Weights of a small transformer language model: 6 heads of 64 (3 for keys and values).
MLP neurons of a small language model. Each row is named by its layer, matrix (gate and up: input weights; down: output weights) and neuron, and shows model dimensions 304-367. Each number is 200 + 30 x the weight over its row's rms, rounded and kept within 0 to 999. A neuron's up and down rows have the sign that makes its largest values positive.
Before each neuron's rows is what it responds to, as a language model described it from the Wikipedia text at the highest values.

Responds to: Prepositions after reporting verbs. Prepositions and function words right after a past-tense verb of publishing, reporting or citing in encyclopedic prose, e.g. published in, quoted in, according to, under.
L11.gate691,206,178,150,172,165,178,194,195,184,151,230,222,151,264,187,224,163,210,209,217,191,134,239,177,210,187,225,264,235,163,233,205,228,188,193,222,186,196,186,208,204,178,211,248,215,203,187,202,217,242,213,238,214,159,177,184,214,155,211,211,227,228,233,251
L11.up691,235,192,206,198,192,160,201,253,201,206,224,219,206,187,241,175,149,207,214,152,198,177,236,186,186,184,171,164,151,167,185,215,205,211,201,162,204,145,186,218,210,178,226,179,179,202,229,223,229,209,161,238,218,167,204,172,218,169,229,182,191,215,149,195
L11.down691,214,185,165,152,184,202,172,202,206,191,178,206,157,240,176,239,255,162,164,241,212,221,178,215,219,196,215,237,202,244,223,194,156,176,173,230,212,286,149,204,283,173,234,256,230,205,195,196,163,190,228,150,240,217,209,218,165,172,183,197,255,197,165,195

Responds to: Male given names. Common male first names or their inner word pieces at the start of a person's name, e.g. John, Mike, Matthew, often in tables, credits or lists.
L2.gate423,207,218,228,218,223,190,201,223,212,218,212,224,190,155,233,229,213,189,197,177,259,202,195,248,253,174,183,190,216,182,223,178,203,206,197,211,275,185,213,215,247,177,167,242,236,255,176,149,210,153,236,225,200,216,176,218,174,164,161,191,168,215,176,215
L2.up423,177,132,216,215,155,187,210,170,192,233,230,197,177,199,242,252,186,179,155,191,248,177,155,231,197,184,201,150,214,223,203,164,230,175,192,226,241,245,178,241,212,207,213,149,193,235,161,169,270,159,240,188,262,244,188,146,170,192,201,178,177,215,263,207
L2.down423,162,190,208,148,154,213,167,176,204,198,193,176,152,216,236,239,200,222,176,171,231,235,194,237,176,241,236,191,209,202,215,192,249,230,212,153,199,194,193,206,135,223,223,167,182,171,184,203,197,214,192,193,235,228,199,190,148,174,152,204,183,169,166,217

Responds to: Copula after subject. Forms of be (was, is, are, were) right after a sentence subject or relative which, e.g. "The project was", "which is".
L10.gate472,174,267,246,222,242,171,193,185,158,198,223,176,219,123,212,209,199,162,176,210,262,212,213,153,165,209,206,213,128,209,194,236,181,229,183,192,164,204,166,225,154,215,166,261,179,222,170,218,199,164,229,187,173,133,218,201,202,213,213,207,195,245,230,193
L10.up472,191,131,217,264,147,200,197,188,190,188,153,170,168,245,190,239,195,251,210,161,143,166,216,236,170,244,190,192,217,201,221,153,213,229,215,268,213,247,221,184,188,230,231,208,244,206,187,241,196,210,193,181,217,242,190,165,142,208,157,222,213,182,184,211
L10.down472,193,253,181,219,238,195,139,170,218,180,207,242,205,222,173,175,170,201,166,155,205,159,175,246,184,188,139,238,145,200,214,213,245,220,179,180,220,182,187,234,223,192,271,234,187,190,231,155,180,183,232,206,203,192,202,205,192,200,167,191,170,195,206,150

Responds to: Mid-word fragment continuation. Word-internal pieces that continue a word split into several tokens, often a single consonant such as p, g, d, as in attem|p|ts, stop|p|ed, histor|ian.
L2.gate647,188,231,193,191,206,187,190,219,191,190,259,159,233,200,197,189,216,185,199,167,240,144,187,178,205,214,173,149,186,176,227,223,138,208,179,173,241,175,254,213,245,213,171,212,161,197,227,217,201,206,267,224,216,191,187,185,204,240,256,261,151,213,217,198
L2.up647,229,150,132,194,143,226,214,215,245,196,244,208,183,202,188,221,251,221,188,149,189,202,155,194,224,175,221,188,127,198,219,270,174,183,180,142,209,209,199,172,191,243,137,189,208,189,216,219,192,209,199,166,220,224,201,164,196,214,188,200,186,228,215,192
L2.down647,203,175,165,136,181,222,180,160,232,201,180,232,152,189,200,201,171,166,189,184,173,224,179,201,192,160,232,218,163,191,196,221,259,234,194,185,172,209,144,225,178,188,181,186,223,222,189,212,189,242,162,166,184,230,212,187,179,157,152,147,233,197,185,210

Responds to: Word fragments and list breaks. Fires in three groups: mid-word pieces (respon-se, agre-ement), capitalized title word-starts (A Handbook), and newlines ending table, list or score entries.
L11.gate281,136,165,162,216,146,225,193,246,254,193,244,208,175,195,179,222,227,202,188,202,170,219,222,168,224,246,202,206,161,213,256,111,153,193,196,187,144,203,225,189,216,217,177,148,169,210,198,200,167,220,222,211,226,163,215,173,177,234,186,187,240,243,182,174
L11.up281,200,186,155,208,166,207,235,203,179,178,198,219,176,237,200,205,213,269,191,192,243,211,193,184,156,189,242,267,204,183,165,213,199,170,145,216,210,220,229,160,182,233,181,191,197,232,170,213,214,223,145,204,220,208,190,164,188,179,232,220,206,170,239,194
L11.down281,225,221,157,193,248,180,190,200,175,234,197,159,213,184,201,170,196,249,201,231,232,264,185,229,201,246,210,174,250,198,213,241,145,177,228,211,202,204,179,207,237,244,226,230,195,242,183,211,166,167,173,182,209,214,233,181,220,191,183,219,224,182,177,196

Responds to: Word-start fragments, review verbs. Rating verbs after a critic's name in Reception sections (rated, gave), and first pieces of split words after a/the (M, p).
L10.gate590,228,193,191,206,226,245,233,217,225,201,203,152,259,194,200,167,221,147,209,176,236,221,191,145,189,237,224,211,226,257,214,180,191,207,209,145,161,171,212,188,247,233,204,190,161,243,117,163,178,195,232,198,259,139,191,192,197,228,190,247,217,200,144,170
L10.up590,245,229,203,161,163,209,270,190,228,181,202,203,227,184,209,169,192,174,193,181,212,215,236,189,198,202,185,195,179,212,191,214,190,182,162,190,249,214,220,251,169,225,179,237,162,216,194,227,204,216,185,212,234,234,255,223,183,234,173,235,217,192,183,171
L10.down590,258,214,178,204,155,180,220,203,215,236,262,174,187,229,233,193,245,211,241,213,199,219,156,161,224,198,188,208,186,159,137,224,206,203,150,207,231,197,227,159,232,164,205,174,218,215,228,217,167,156,188,204,211,182,177,157,183,215,222,207,181,231,236,246

Responds to: Word continuations after initial g/m. Word-piece continuations right after an initial "g" or "m" piece, especially g+iving, g+ot, g+ave, also m+ic, M+ar, m+ount.
L2.gate144,166,198,193,236,209,178,161,196,212,212,245,194,170,217,180,186,187,178,188,195,213,192,193,191,226,180,209,162,182,134,201,198,179,229,168,217,239,178,210,175,203,211,213,221,209,168,289,204,178,192,220,212,223,163,149,152,131,204,148,160,177,227,226,200
L2.up144,217,183,219,195,265,214,221,206,165,200,193,160,140,188,261,190,130,197,257,168,132,176,165,212,192,189,202,163,199,201,202,183,208,190,233,247,230,209,275,221,200,215,148,218,249,134,190,219,183,151,182,190,196,150,165,163,145,154,217,157,191,208,181,252
L2.down144,232,249,195,200,236,179,226,187,211,221,226,205,133,250,231,199,277,117,202,183,149,217,137,175,171,178,258,198,250,221,189,197,203,215,180,123,180,195,221,262,202,148,201,202,188,168,215,197,186,217,224,192,230,207,178,213,202,232,226,222,163,194,199,182

Responds to: Source-attribution function words. Prepositions, commas and "who" right after a name or opener that introduce a source, as in "According to", "writing for", "Rangarajan of", "Edited by".
L10.gate102,171,137,216,183,164,166,214,220,169,174,168,281,234,160,240,208,223,235,227,225,233,167,163,210,196,197,158,198,195,147,219,180,176,142,224,188,217,157,188,193,196,217,215,195,169,188,213,177,267,192,188,170,228,197,189,169,210,220,210,188,196,206,184,202
L10.up102,222,170,197,182,164,208,176,191,228,211,229,162,124,203,225,184,216,182,141,234,214,181,178,195,206,219,214,226,213,205,220,153,226,145,218,217,229,183,169,169,189,167,166,230,246,157,190,196,163,233,193,236,180,239,226,204,288,178,224,160,232,248,204,195
L10.down102,170,186,192,187,183,191,301,201,215,194,161,171,172,179,200,210,194,214,202,190,210,212,156,232,211,185,209,147,184,202,172,206,191,169,252,197,182,171,192,210,181,178,247,160,157,197,187,196,248,159,203,189,235,165,242,212,157,150,213,177,205,222,152,183